python train.py --num_hidden_layers=25 --hidden_size=192 --num_attention_heads=3 --num_key_value_heads=1 --head_dim=64 --intermediate_size=512 --vocab_size=8192 --hidden_act="swiglu" --norm="rmsnorm" --norm_place="pre" --norm_eps=1e-05 --positions="rope" --rope_theta=17600.0 --rope_fraction=1.0 --qk_norm=false --attn_scale=0.125 --bias="none" --tie_word_embeddings=false --parallel_block=false --init="trunc" --init_std_qkv=0.0474 --init_std_o=0.0589 --init_std_up=0.0679 --init_std_down=0.0679 --optimizer="muon_hyperball" --learning_rate=0.00751 --beta1=0.95 --weight_decay=0.0 --lr_head=0.00789 --max_grad_norm=1.0 --warmup_steps=200 --schedule="wsd" --decay_fraction=1.0 --decay_shape="pow" --final_lr_fraction=0.0 --batch_tokens=65536 --max_seq_len=768 --doc_mask=true --train_tokens=368100000 --max_steps=5617 --dataset="wikipedia_en"
MLP neurons of a small language model. Each row is named by its layer, matrix (gate and up: input weights; down: output weights) and neuron, and shows model dimensions 0-95. Each number is 500 + 25 x the weight over its row's rms, rounded and kept within 0 to 999. Numbers have three digits each. A neuron's up and down rows have the sign that makes its largest values positive.
Before each neuron's rows, "fires after" lists the tokens most often just before its 100 highest values on Wikipedia text that the model never trained on; "fires before" lists the tokens most often just after its 100 highest values on Wikipedia text that the model never trained on.

fires after: "1", "b", "ock"
fires before: "5", "4", "2", "8", "3", "{"
L16.gate264:512510488491527523467541489526462511527491492474503484445523505512558494511494516493553503503540518451509516495496534482509508516504514531497479561527508455470494476456479486466475532481491534493482528478480509487519456497491505504525518491495529514501500528500502517453474441523465505493
L16.up264:511474514505486502491513477478455530508483507507531530444493516533511469464463479498524499491482473528531539511450504484506507465495491499498443511538486500516524466549471481497521519499525493465488509484481505478478510449501486519500503532518507501525515525505487547478447504495499539516
L16.down264:504480518532495493483468493490536553495493470464518531487501505499476528519497444539473510534516512461504517508554534496513512462513491481501491496450530488465485500495504451510495518509477491499524507500442521564508530492462490497548478565504462503506475486503487539520498462528529483499

fires after: " |", ".", ")", " |  |", ") |"
fires before: "| ", "-", "|", "- ", "- N", "  -"
L11.gate65:537509526549445473505500539532503460495492534506468545483494534532493510516469537518502473538483516515500521497504484529480479466485498526497539485519506475523568488450505452478491476510494463523540489497486504521536475502488486483538516527487483464502515508501511461519489462476509505503
L11.up65:524501503538474456554463503510465468501502522510510501493460466505485486548519512542476493521483510508541527502462483524513471517506535536532493525512470477501516520492516486522517521481459453494530481494482484497545483498517518521511470452519483482513524482478596439487484497517522496519
L11.down65:520484512536477525492499515563505460465476542481466525514487492501512521512510528490495478515482490515504494459485501541516472490479503495492497490513508493494569474464482468502464473488511488526468485525470489495575471495503438512546490490498510498512561476480517462498489460443519504484

fires after: " |", ") |", " |  |", " footballer", ")"
fires before: "|", "- D", "| L", "| Gold", "| C", "| M"
L9.gate492:520488453516480504532469547560510529539508526524464477486493509472528496512554492507456504505527493489512508505519498491513500469466476506547542488503472457466532539446517497487503500492522497501528467516469462490498477517524495482489532481464525508508545490443510470478526484509484492476
L9.up492:511454498485494537532495523510549504467532498510468544546514501479516498481497506556450515481533516499543446513513441510518452494488489511518527498494437484480538538471482502500482460497493498484499503516479509480506468467490532521494500485447509505502528460508446515489525478480485480493
L9.down492:498441519502501520519520504503568492471522501514477532524504499478522515461463520534466496466505494483539459519477441524500461510536505514489509481497463504495509547489458532497476487498519502533484517510488528487531484470488505532487500486490476504491511501542436519508490481462499476507

fires after: " | ", " (", ") | ", ": ", "q mi"
fires before: ".", "#", "0", "-", ","
L17.gate313:521482487513531511541467525513540542512505494560426483480457489521490508508476502521499504451492539500544513487496521487475541517483497487508461504508492507496473514494483530485551505480512527454521468499512495465492495497431523509460519512489511517470518519476511476458498520513517476505
L17.up313:526525489472489542511513523495453481510427505543489496464486526508449513550493530507499510482511512453516476476505516517484499488501472489502493531482509509481529475460522525484457471520439499498506475492473493526467501518468481549542516476493485478463511512486516515511525550475530457482
L17.down313:509514500491477508489488468457509473515496510504535453480471539493506486488513497498506532492506493513474516512508482484473533507553511492518514515506486524515455491493539484518527468459522494488504444514482499532503491473515512545454515474522458490520462509516503487535500472490515506515

fires after: "\n", " first", " second", "_", "\n\n", " |  |"
fires before: "2", "1", "_"
L4.gate368:529476448526478535488467508460488502493533504519493556501494468520476475528509543475480566503512497483472480469500526523502506508496502516498491522510452511525482497470535532500447558513491521548504507474502483499509519459558488464455511512460480526526492506504474487476500485466492476486
L4.up368:504511462531467490452485497510525503479515513516521518478527484506486478536500552508512529469516459494464502482515513499494506481482508511494488489553493485525523514483572504426457559514528530532467527484498499510520509456540461472499535515437454484545513526537491482473524499448476493472
L4.down368:484530526492489454463511494565515489476483524507536480467513487505529512542474535537530463474499471478498505523467498507495491485471516501484518454531536452510548516505540492436498530504549487526445528521480500516512447481514457510537502470457469480526520511536483497487529512464466532467

fires after: " |", " | — |", "\n\n"
fires before: "| ", "\n\n", "\n", "|"
L5.gate479:499517472484507528475524545498524504490500523495502481472460481508481485494489519468472509479499491522531514491545542523524453492501502479503485479471501497460475482506535497512463496493538534549516546493498489524517505476462505497493479499507535484473502504493544480514481514502478471515
L5.up479:520504526491471515500507543510509511502500470487502470463496473533510521484497530481502489486489561526527534500572568527518490454506496507533531527462478506499510481489530502454473520532547526567474495489536494470526524484483486502504531502497559533485489521517503489504502485480502482487
L5.down479:517491503475478564490525528523516518498498499510481470474492464510506524480493527472525471487500529487542502494523546520495464484515498482518517504485495486515521490515537495446475556525530531539453488486540486498533519504502504501504527477534525513452478504535502470508509480497504466460

fires after: " |", " |  |", ".", ")", ") |"
fires before: "| ", "|", "-", "- "
L15.gate90:516500499512482508513516507529512457488517560510518500489453530486503524517475501535523481517484487532530493501532477515534482464503527531462493523457512506520475532454505486551490489524488463536560505505449489508538501491485499467499512511469503476507532508479556461467484481517493465501
L15.up90:512467518481492478477488532470494503473511518495466491523464509518532473455530494483493495466522515484540460485494518539486546469495506513470508522509469549529458466507506476556521544509513513567503518549494499491522461496512462528506484493514505511525525486462482470503467522527487515495
L15.down90:503490493518491509509503505541523487499516534529484483491478517478515506537517532499500483520443489546538472475484439506474479469508497493466471488495489517529507504449486437530477517492505488605445473475471497488532493501485515503509505505470490458504536529522519463496491447492487499469

fires after: "\n", " footballer", "| ", ")", "ologist"
fires before: "1", "2", "- D", "974"
L8.gate318:518463493496520488508497468498520519503480518498470500502525515502485502516479518532485540538510488460496549530472526512460452503499465529514496459526554479496524514460522488474536447497480514513504521484470465527441447499472509488503506493500515461485500532495511468468490486504461483474
L8.up318:504482481486525533560478462505503523490512513498482524436477510462514520463478500522514521561536511464479507449491545509491509481529458467556501503481522451505545480491516548491502504517504512482501505523458498502479468517473530476514488463529517475499511452535485447463484476483458509445
L8.down318:498452458479509501531481442550585505492511511509475519462492491440507538448467495496479500505501508461532486463505520479530501494549493509534500480524540489497492500442475537508517488524498508541435520487474506454477484511512488501493521485519486511479478521486471485505505448526469480491

fires after: " |", "\n"
fires before: "| ", "2", "|", "|---|---|---|---|", "|---|---|---|---|---|---|", "|---|---|---|---"
L22.gate327:460522492482495507502538529512521482547504522512560508501505470526491508517499551508491458453492466462527496451517466495475488554498520495514533483478486506496517509474490531475531552551495429478502520489463509472520460533547486499465524467503486495519517513501510490507530495520466504457
L22.up327:544496500472458488531536537497437496528511488534542526467538513469493506518507502467468477506513459535492482502493510473478498494526519488518511505471490507489511520494478537504463486518509492521527507531540536511502501509494471496499517515464520480496495442504518442499548492441477527511
L22.down327:490532518462524501551475501474507492463500527512483576458484496494491501558484483484525522475485499463515469480513531491460490507462455481520482476484485466556533520450487517512486521494498485537544556492497479492546484509501488515477513504480532503490510516495487520504508456509519465501

fires after: " |", " |  |", "% |", ") |"
fires before: "| ", "|", "| L", "| N"
L6.gate459:531486505489480501490494486513526540474553525497464518489514523500478483549506537512456545483515497493503517453553507473501531519510489523491466481453513539508521518488527502472432491537524494547503492472487516484493488529489491451494507509539537474529531532468483476492487482500458540488
L6.up459:494475479523463476517516463548535507509497508519526506515476534494531495507464541534567507502484479490489446507491541487450482478484513535495477471475476524550546513507456511513497525486495534472492529471501511497500504469481490505491519495549488460543519517502499513492490454494476491521
L6.down459:470471476539479463527534486542543481499484500536518512495477525485525494483450530525570493510490460498471461523460517498474477462474536527515485465525465501541520509512463508515521540480511531478491522475510490500520516459504482504513515475545495489524513488529488521493510454507495510514

fires after: " |", "} |", "% |", " =", "|---|---|---|---|"
fires before: "|", "| "
L10.gate476:541488475536499496489524508498496466503500503532480457535501504545469484492525481484502526511466460482530500513527489507501547482530496506497528488494482502429504502490489540480511464511501498516519507512477472522479524511468454495463554508484504505501495448500539479505474498516524521507
L10.up476:493472485498496536498496514493488475466496523454489478520481494514503503484538442438540510509454447472496490511525505469508533488539478461467518531531534475518546539446514503480527474520523458514500499525488492532473548520477505474480524502468499508469449509506493488525492465509518505479
L10.down476:464464506462484496473497516482520505492501539447471501499469512486514499493521454418529478505476491477500497524501489485508522487537463478486513534549537473543551508452502522502518497513529471507472502519491486489481524523464490451500522502478501491485465528512491522499515451465494482494

fires after: ",", "1", " | ."
fires before: "4", "3", "8", "7", "1"
L13.gate417:521495530487510529532489517513498481482480522471456471467450504488548515486463497506500472486508478458520531456488473526548479493489536518540499506462527532485472485520490494540489514505497494503515531464495502491526529494541471486492491474479454481486572500511509523480501492505539497528
L13.up417:489495535532570510434483522507477482522491482530478483504504459512484535537516512529528543509518489571494546482515515472469471505464484519522503479483524488495547435521523495504502483501553539520441514457504539501505515510508515502491508509491508510497542458515464512466485514503481553500
L13.down417:518500510502469482488438520514541496474453492529495494514482518510515496499507481533517466484497486494519523504536478499538467478464512524504516486520513523461486480485484473545493543481487438507477497522533517508496479487521519487505538509476496462550513509448492539449567510512537479502

fires after: " |", " |  |", ")", "."
fires before: "| ", "-", "|", "- "
L22.gate233:525513503498511527509529495495499519535490531525448529471495486487480492506489513515485509504489482491510510491543457494494532497529513509470516519476518480477454492496521490508530523494435508491526468499506488527530509502488493508558504465531494499486525485507487524488476450471528525498
L22.up233:503517460507489547467497548521508467475521500478525517480524449472517474480483525436476521518478540488507474504506477524528528475508484472516519500497505532520484509471501474504505468504483539499470534517507510470513473522479485484498528487456509492516512486494521538517526439494485525493
L22.down233:516488447547549471453513538489479500477491496481458445512488528489530454483540467525489481481511495442522498502489504501506481513488515485514495516484514524520565504514530522499520478510512515468542485516470509509475501504508467499444513496476476477463477503514507522500485511471471520501

fires after: " |", " |  |", "% |", " | — |", " that"
fires before: "| ", "|"
L3.gate327:487504480492460510488488504483538472513560530479493516546525488500489487492523493492470544511479464544507493447505534531491517503502484539498499461493552524517511483469520497491450516498533574540477444495492502517505504466489483495478489532512488444484519482509499527475511466499469498480
L3.up327:501506494493549532510493527518480502503522474503492455472491507490446503484513520504506497543540505499517522489550522485486518511518510478500489563447465508479523439506496554512483523498535506517518504513511461459453537519552465530462513484535481504502506477451456490492480486513476490474
L3.down327:481514492504524510506518516526492515505546476485482467500486507500448519477501523475517502533531491509516499501514521484504512515518524477486506553452487517497513471507483564511495504502535526539498475533496468493467519510551477531481504496526483501479493466457441496501493513509463506504

fires after: " |", ")", " |  |", ") |"
fires before: "| ", "|", "-", "- ", "- N"
L17.gate397:497466499553486486475491528494517486510493498517517480479483446531511543512475517492528532461462509475490496489521512521506473536493516492520544466495470498478497506470464501489491485499502486482478532519525511474527466493547543535498484506472521546488499507506516494537476487473473520499
L17.up397:515486508540531470511494473499473465493519511542481512504479479501491461448531503504473466470488495484513507493471509491511481501504469439477530498456535473517500491506460518516517481481476475534474496549517467523538544537482473466527536490502521504508497512497473510477431511515531462504
L17.down397:475495501479514483497435450521522523502521536487514476511487510501514532541502483523513476528492520457568493495507530554510510451491502500506472503477550498497459518465536487506497489495506489519477489512510525467547481468497457486579504485496497499509503464536473488497501475515514507484

fires after: " |", ")", " |  |", ".", ") |"
fires before: "| ", "|", "-", "- ", "- N", "  -"
L3.gate191:549493474511468496538527533502470486498518516492521549490478479505509482526497487518537464499481522526548536513519491532485482493552478508484529496473538499506495517444492454539488494543491471518519477524470520458526497519453492480481524512508493463491523498484541475510476498527498517505
L3.up191:531493516530478508499512491514478447483481530521460515492482455487523514531483489479477477516441498496537491520505456530476494466563479484484521503487521527501496513450515438516508516528485446509529509504472493481543501508481481471509525488493513493526518485525536459502484480470534489511
L3.down191:487488532523460504479506504562523474497476526516442507495497481498522527529521494458467486512433488494532464492521468515520497495529500472481512521509505512505502513453498477500503512501509467540511517506471512473560491490506498487522519466475496506537528491505520453494505465466537492488

fires after: " |", " |  |", " | — |", "% |", " the"
fires before: "| ", "|", "| L", "T"
L4.gate162:524516464505515521467473480508521514486484510531447526527502471503496505538479570487456500515493471475524518463482544518440498490481451526504506515497512518530515465457517507526455481498525540492506528490503461511520559526482476514471460509529527456549546541501513542474522473504478490489
L4.up162:488506471533472485508460488490543505548520517481524513508513494435494466499528482509488531474564508463470465483515554489517492522450515482537482468485491549450506482502476496534499521495531489535467466530514494501472491494524504471494527439485522483505512505500502519509507484507506521460
L4.down162:477483487507503505497545469566530511498524469508516520520500498491486494503465519503490467486513469513489507491468545480485494496468511503516471457508529493538526485491484495519470495511544543495451476522447488483532492523529476481493499477569508486500539490502514531482532464522491506459

fires after: "\n", "|---|---|---|---"
fires before: "\n", "2"
L7.gate227:542480535543499497489486492472475476511498515519479519522510482500503464495501505536491466522484483498503468498463508511516473482481498477541515517473559505465491512490452456464553466494455518469495450507463497470514468476497495499479536481476483522473532460567514524435517466510501495485
L7.up227:573493494505521524481503472515501473496511525491528549489508491510493483504489534532506470536493486504504441508472509507524475530475482490511508526479555507432507479468474532482515487488497497475489496511482513474493465513520443510518518499507505491532532533514521495407510475508541519453
L7.down227:534500486435501520517519460546524486488531535499529525488505476516515513514480514501508508534515497490506460523486482496472489526496490522505494510485531516458506478493518528494466497479579495537453524491500522489511501523496438531538516528485508505537504538439499498479522533491520542460

fires after: "1", "2", "0", "3", "\n", "6"
fires before: "0", "1", "2", "3", "4", " the"
L13.gate78:491505551534499539497477492486499476507519507490500518490502496528540468491486537494460526485487520446529435499496515504544505478523474482527444486552498472470515439490499418492512530485512518526502482483482512484490515490495501480495506511496485525458486483460523505505441531507519536462
L13.up78:529501482474491490527534500543526525512502512511474527505471513528484507464477469494542527443576521509517466465503506483483518509501477488519499553516513449543521514539509504479451458544481543484518502549513490516507469487482499507493531513523501523470472509515520526510533495501498487540
L13.down78:471489514507520499519515561507549508441501522475504489482506468499493506481422528491482487530514516524466496484510472522492510526507538499496520501472482541486459466470454477538509515510479519500463418451503485488490503476527508507502520507500534462490494516511472482514477488495504490516

fires after: "-", "% | ", ".", "; "
fires before: ".", "-", "; ", " |", ":"
L16.gate282:483535528515511544512493532478529496483488497489490505506505521511494504499487516515467544522490449493518480533499517492507478456487533529568471486477474483479553520518497456469522476498481501485504505529495514525482505507479460499491526505507526553495501517494516503495519498501459482473
L16.up282:474510514516525526523458533508529455496495475509496486506541488484509478465504518514518468497500530496499497494508523454483500540456531481510518475536514500513455500531550538487476506448524491495477511500508471508463472585529476504489515506497484467469520513463541529482511496527501509515
L16.down282:496502499491525498470519492467539521515525537475489469476511485474503460522535526502538529504462457534509503527465460479471533532490492522513515498513499517487490503499517490512525535507490565492468475470475467492517500505491513503532507525502518500511536486519464475462472505523488533512

fires after: " |  |", " |", " |  |  |", ") |"
fires before: "| ", "|", "\n\n"
L6.gate419:532484531462455535505483484494536489520504525505498548515521486487503511463484422497502508488471519546519534525522523477522525478525471472525505518456511474517496550477538516566495525496523515553486510530489518506493493526480478478503519522497491501441545496490516481487515496522477473505
L6.up419:520516509487502506528454524525515531500490478525479447494527488500469489506524508450505545489494470502481495505550492509544545468515503556515516517532508505511494486509503524484469523530525438555505504479498470486452519482475468550475516536495509546507468520529468491480461475501494494472
L6.down419:501540473517488478510515527531506546515518495525485455475501508501480487463529521446514500542495477494493494481481482554523510494481505510517500471539510502522497497510470543468491506550507485532504544496522500454501537495497457537480477530491491573478475506508469486477451476512508482494

fires after: "0", " S", "2", " a s", "3"
fires before: "0", "1", "}", "ake", "atch"
L9.gate91:526456496535520504521551506475544525525568509540517510506495492510536517488479481459497527520502490502506526469495492512497520512505499483506502497444497517481495468523469536491442480501500499511461442517498551491556503515520496490491483515479480488506465472489503491534497533518504535521
L9.up91:461478527535494466543527480494544530518491522493490523488502505520551499486474501463488504517480469506538532476517529552501511488457490537439485477500487488471490463517481506494509536477540492493486424539553485536533481526511531516488521465539496502515428504552503525495516488516512528500
L9.down91:509501521475526465520522518484488536522496464483500495510496515504532502504478511487517480473523479518524506487493448518499501495519506513481461487509508519477453498532492517521557538468494503516519428521508438585530516470467482520457532517526542530520485533520528487518491497502474490481

fires after: " | ", "; ", " top"
fires before: " | ", ".", " |", "; "
L17.gate431:481477497500475497469541485536545470528523500518503483527540523520496494546514490487492537506538534522473512510545496538478497495483491496497506496515491491500500483519497516516500494469453527507461481494513546531524494513484529496500469503527523479521474498498501481523478493461476479467
L17.up431:443489554488517506541538531487532496479507494517485457538516559506496491503493484531495528509475545493493507474528489527513523510509502486534518452543447467539480504530529507504513532514472496484451484502476521446495492539495446514476510510502505493519469475520553491501473520475529497473
L17.down431:543493450495524503453475513519473517495532463503562508500523477456476484478507514478523479523483518439529541515482498485475483482490511490472507537501509513502500489512547474503504499524530491535541497504520454477500512470516493490549532482513483460479468478482492517545541548506496467541

fires after: " | ", "% | ", "0", " |  | ", "1", "3"
fires before: ".", ",", "0", " | "
L16.gate374:475524491468520471536517513463492478476526448498477470473488479514497501547528493476460491526497522492515513465466531514442525452475486487499463521488486506541521490518552504521473540464485496536502481480513490534501474491523523515498514435485543513485479498454501503484516486536498501484
L16.up374:501519524507516524460530525495495508525478497494512522538468514538540487504518486473538488457495484500479512498533471498486489468532466507494484481514483498505502490473520538513519490539479479476431497551474529494489484522474470509461448563505484493444523523482498510512482550472478503464
L16.down374:488508467487513509516525495474529516481537516531473452466467515471459504460469518522478543506521485508516503476462547535508533457451475465495544534456530534504489530537534473499486524487492532519489500489491491480483476504498531500500550438492530519489437520500479514521522501540478505530

fires after: " footballer", ")", "ologist", "ist", " player"
fires before: "-", "- D", "- K", "- N", "- H", "- The"
L5.gate468:527483480482494499475504498514459510480486519512453467539463474502525515475530494479491518514524494497479486498471509491481507460508505493497522538506490518491479539527511528467544494481500529509486502476520477504523482517454496491522539453537517482487486514480501502491482516521493519519
L5.up468:487472517546494477506527473502517459503504550516504505512484513471495491524522511527485470538502519475487481510476498505469491518516504484532489493544478512516538470481452501556494527494515472490495521511481520454473513496529526485480547522498472508493540532545450502497506508452463516481
L5.down468:495506519538476501535514495545537450507485511511492513495545524480472493534501496503507474534469488492515510517510497506511479510501493482506521494543469502545513459518452464507487483516518468535489482516458510440475530535546481483508492541511480502529523517540452510489526521456478484503

fires after: " |", "% |", " |  |", " % |"
fires before: "| ", "|  |", "|  | Republican", "| Total", "|"
L5.gate370:508489511495503491487458534498511496570501514494475527468531529522497459499499532511484479498484501511478497459489516508493489529502479488540521538466493533479493485493517490491480546533528522558488499495521471498479487546508497481491504518497522455488544482459489475492456475491494482446
L5.up370:479482477495495508452457515530538514542508508521563507478486519513516472516462506535510440480470487486429465476494514525524465524529495520492511508453477528514476489499537478502502542506519543528534468506508457507470498513530533496494487490518476484533516500504511497471503471498471475471
L5.down370:475495490478491511467487513536540523533514513519549506490493509486515482511455513534517441482470502492422484489477511514526466532538502521495518513457479534515493501499542506515498541515512542545498465510496449512474496517542536494525499485519492493532489500504507486470506472507475488482

fires after: "ologist", " footballer", ")", "ist", "er", " b"
fires before: "- N", "-", "- D", "- K", "- T"
L10.gate375:506518504520489540515523502495512499489496540485500436555468477487533505496528482517508506515502500477526539523483520483477535489479492476520498508524474482500502474508528538516545504493506477498500547535498488502517546524509476503472556487488552479489514528512488527451495505482476516496
L10.up375:516532538507502538554483470527510476444500528474478504526517503489521483516516530490517501512521544492550517520509490535511516451507544463494516493502498480503542523523506564528522474537502426484480511552484508470534485503498489535504525548515545517477478474534492539500513480496536497527
L10.down375:497466500551491498531511499555559495494494497445507532481481511494509483479493532490458473506467513483506514466501487508524477531518501470487509498455515479509505521526486519481504509531536494506460484499502504489507527516544538549510487544502476507485492502500470485488532457502456496501

fires after: "\n", ".", "|---|---|---|---", " Los Angeles"
fires before: "\n", "at", " was a"
L2.gate81:510508499510510555514538490525494493514467505482488563494518471474481457518465500563512507506492479509485492470548484498440507494493481505520536512490578490456495526438517493486531450519501485488489496471517507552507542492469528490477513502526471504507476506479535509484470496518542493525
L2.up81:507502514539528530513532537519505490506481480494439541494544503517460513519468506597482478507483469509525505472526492517478482505524528538501526493482532454471473487458505474466508489546505453486500493557537518523514531491446498479494497475474507511522492478499530483474505521488509492518
L2.down81:499513504527507546513500455508505537465529479535530533485517474468496457489483545527506546478503462519467481498541475513488506529484490501498504513527527488494470500458514528500521461504548529498497516485509496521508528480471523474499531506487459545515497501523470512507503487493548500508

fires after: " |", " |  |", "a |"
fires before: "| "
L5.gate441:494492467498511494466502503506506514509511542497462479481472502525510502504533475503509506498455487533517538457544497458483527509494472485516488523444465496485490475502527541524474501530543498569503494473504446506498486487500485516510492514510502507520519521438506454494445500501467492507
L5.up441:513525475481521475487507533441491545535524519494478480472494513496448501491534488493491504489475470495496549480533515475525511499507503486528495556464492504505458517502526506485540545548552468532521501477503478511494496536524494495474477539468483516471520534452488481474475501487540488511
L5.down441:497540468507512498473524528461490539545512533494478446504453507471459497492557513475489486476483492493507513470496543488518502502497489486515508540465482511520452529495507514491508547554539476520508505479485459515509492518525496511496485533436478525482528526468492456489456535489547488501

fires after: " |", ")", " |  |", ".", ") |"
fires before: "| ", "|", "-", "- ", "- N"
L22.gate61:517512557507497513500497509537518476474463525511498545474496500482518504502479515507497489510530497462531483487545500492512550515509547513481530524483546465475478460504511478477501491524501477505497491533474493517556466502508528487533513470459490510523539470492509497501453523501492526483
L22.up61:502527503494500498495503547534530485532419541531495483510503477494500476509528465460483474497484504491522535469508480546470504525503471477521517485499524493497522518479450461474513491516486501515520513518455492485544447541494469501521489502519486496525557463447534484486529499449502522469
L22.down61:487499488540511496524504522459467524496531458480518525519496527510461496467479492490479524494477523535468563517488494497510498474521511494488493492499499493505471502500525528508488488504471527500614437496524509473426569514476536491504518530509476503478488512489489521481497509511522483471

fires after: "\n", ".", ")", "|---|---|---|---", " ==", "iography=="
fires before: "\n", "-", "- D", " Sim"
L10.gate417:519503563469498554474471436530531515489496531534507497513524512469498517516500516506495458552512479482507508472450481499516461548527500495529459510511480509467469515512514501486542499541499489485545509516491483507445515502515501498523538491504485540504510471504503471442488472473516489521
L10.up417:497437508476512549517520439499507540517509495527506538496533539475501505508495500514514439533495528492509429490441525477494432533512528500487465555529502532495513501491493505486497466557497510478512503482480512474458497532492483490489497510539507502490507520511545529443501481461500485485
L10.down417:457478457488504510541510500489526499512511512469511520452504544489494506473492534528492524531517555502517487496519499488494491485478511498482519529523533542474545485482477474493437491510522522510445495486485521486489520495480476483486475497526522465471528535481531505459518519555519512464

fires after: "1", " footballer", "ist"
fires before: "-", "- D", "- N", "- H", "- K"
L7.gate391:528482513516539511483496470487479451529519519503490452473476459511513532519542481489519522546519493543507489525500503508493514474560482481524544471509542487474561475489492537518510489497516511528518497476474527449506518488468482459474528508488548522453519475502489504484519505498499512510
L7.up391:525479483564459526498453481526498483519474493500477450476502524558501510496500502497469513495474514527486512501482495527488502438525499517506537490546506501517559517512490505516533487553533486513473522504460477454496507535519462493467518527502545516492513475509486526504479494482488508536
L7.down391:519457479568482495513468492542496482543479502487492459478511526551528500499469468487468501483475512506502498482474489514479490483533514537503524500555505502533560541499476512514510502533519471492454494490473466452486491530531482489490522531495517516514492477520451503503480501482491514531

fires after: ",", "1", " | ."
fires before: "4", "8", "3", "7", "2", "1"
L18.gate396:504512542553495536476465459518486496499518471529472496474510494505493485491501527509490496474497497548514542470505517521482466520531514514491518493545542527476528501515492495496506522546508491430494494559464506488525503529456497477489473451545524508485542471475508507483493498470529520512
L18.up396:521522561467522511485501447503526542489449460528493499530508473492499496527485486489501556491500533479573494516492475504466530463475529492530518497460462530499519490551538489559499520490484498512468466521533492518492557496519471494515521511454533456489523475494511481507476476515508479531
L18.down396:500552521512506481459482492465520480498509479522477460483503497511509543489486542526495486481482519550487510517497499484524505512512468498477507470544483520490473476551455475525508541551511458484527456501498525471502491531488531494481490438528564522506549463502492503458473434478523530518

fires after: " |", ".", ") |", " |  |"
fires before: "| ", "|", "atin", "-", "=="
L22.gate64:520526496490449529495503485471507494446428520513491513470470497516487549503474480492509489537504475530523477470504456518490493503477508495482525468519465492454536492505517469477531531526485514484521559482530464501522478474469483491503519504483500468513504523452557560482521551538506516549
L22.up64:517518464510497511497507496512514518507505517509483488473494479497491495482466457483519469490539513531515491481463519502547515492484479509466489484462544466532531492462483486455505487515474474502433523525485548500507495565496516485515482467498502486514551510478504533543558521515507513515
L22.down64:491489516485556467526471525483479496518535491499510521461499497513490422463482493498474538489503507504456524491511516473492513522502511490512474507490515516502505490523520536504520511458513455482536500510495465539442509472509474502500491467518482496474495486497491512520467537502471469466

fires after: " |", " |  |", "% |", " | — |"
fires before: "| "
L6.gate485:551508521500495528447486507472503519487523499514519507480542503515476470529499514491474520461456493491509524474523542500502498481498474461506472525436481527519463453510537490506491546490592519544507487492518456512480492498505469486504494543524478456457485531451538486483495442508505464478
L6.up485:496526495499495529501533512476502504501485523533562525492513497496478488486502499466497514464437498476487497508508522520507550480550506496528544519510497519543453519503503508482493570503539489523498468526503481521515518492538473483501492515507454500483495501476475466495481510524510509455
L6.down485:491538505479497510514533514482506498511480512537545506492502498486477497462479503460499519479442515492494502511498525518507550481541523497520553518512489515545475523494491516473491558520533488547494468517490492508524514482550485477503482526519455506476489507495475458505469521527507519463

fires after: " |", " |  |", "|---|---|---|---|---|---|---|", "\n\n", " |  |  |  |", "|---|---|---|---|---|"
fires before: "| ", "|", "|---|---|---|---|---|---|---|", "| October ", "| N"
L9.gate45:477502516492471508486480518542502481536485514514521484505489463567498519508519499482492499458503498497448451478487497507481475509472505473487503485517480455512538516457506483456496521497561526512470498516487497522500470509503516477499434511496497449482532495507492487482519493490538483496
L9.up45:507464459531519512497457520466530478512496522492478501493531496542496514541496474490463511499516473538526512457523456502486524417489480544511507499484521507542511480500504516461487541543562534550532493533532510516478493510524460473507479529479507442506499454482548492522508502478499494488
L9.down45:477536538487477497481499508543511521528511505535517498479480480543512499518490497495521495483530501497467469514448513494483498551499523469476482496523468466494519515470497507469498491480550491522471520487483466556499488500470528488496437507546479479504485481492467483489506471497516482489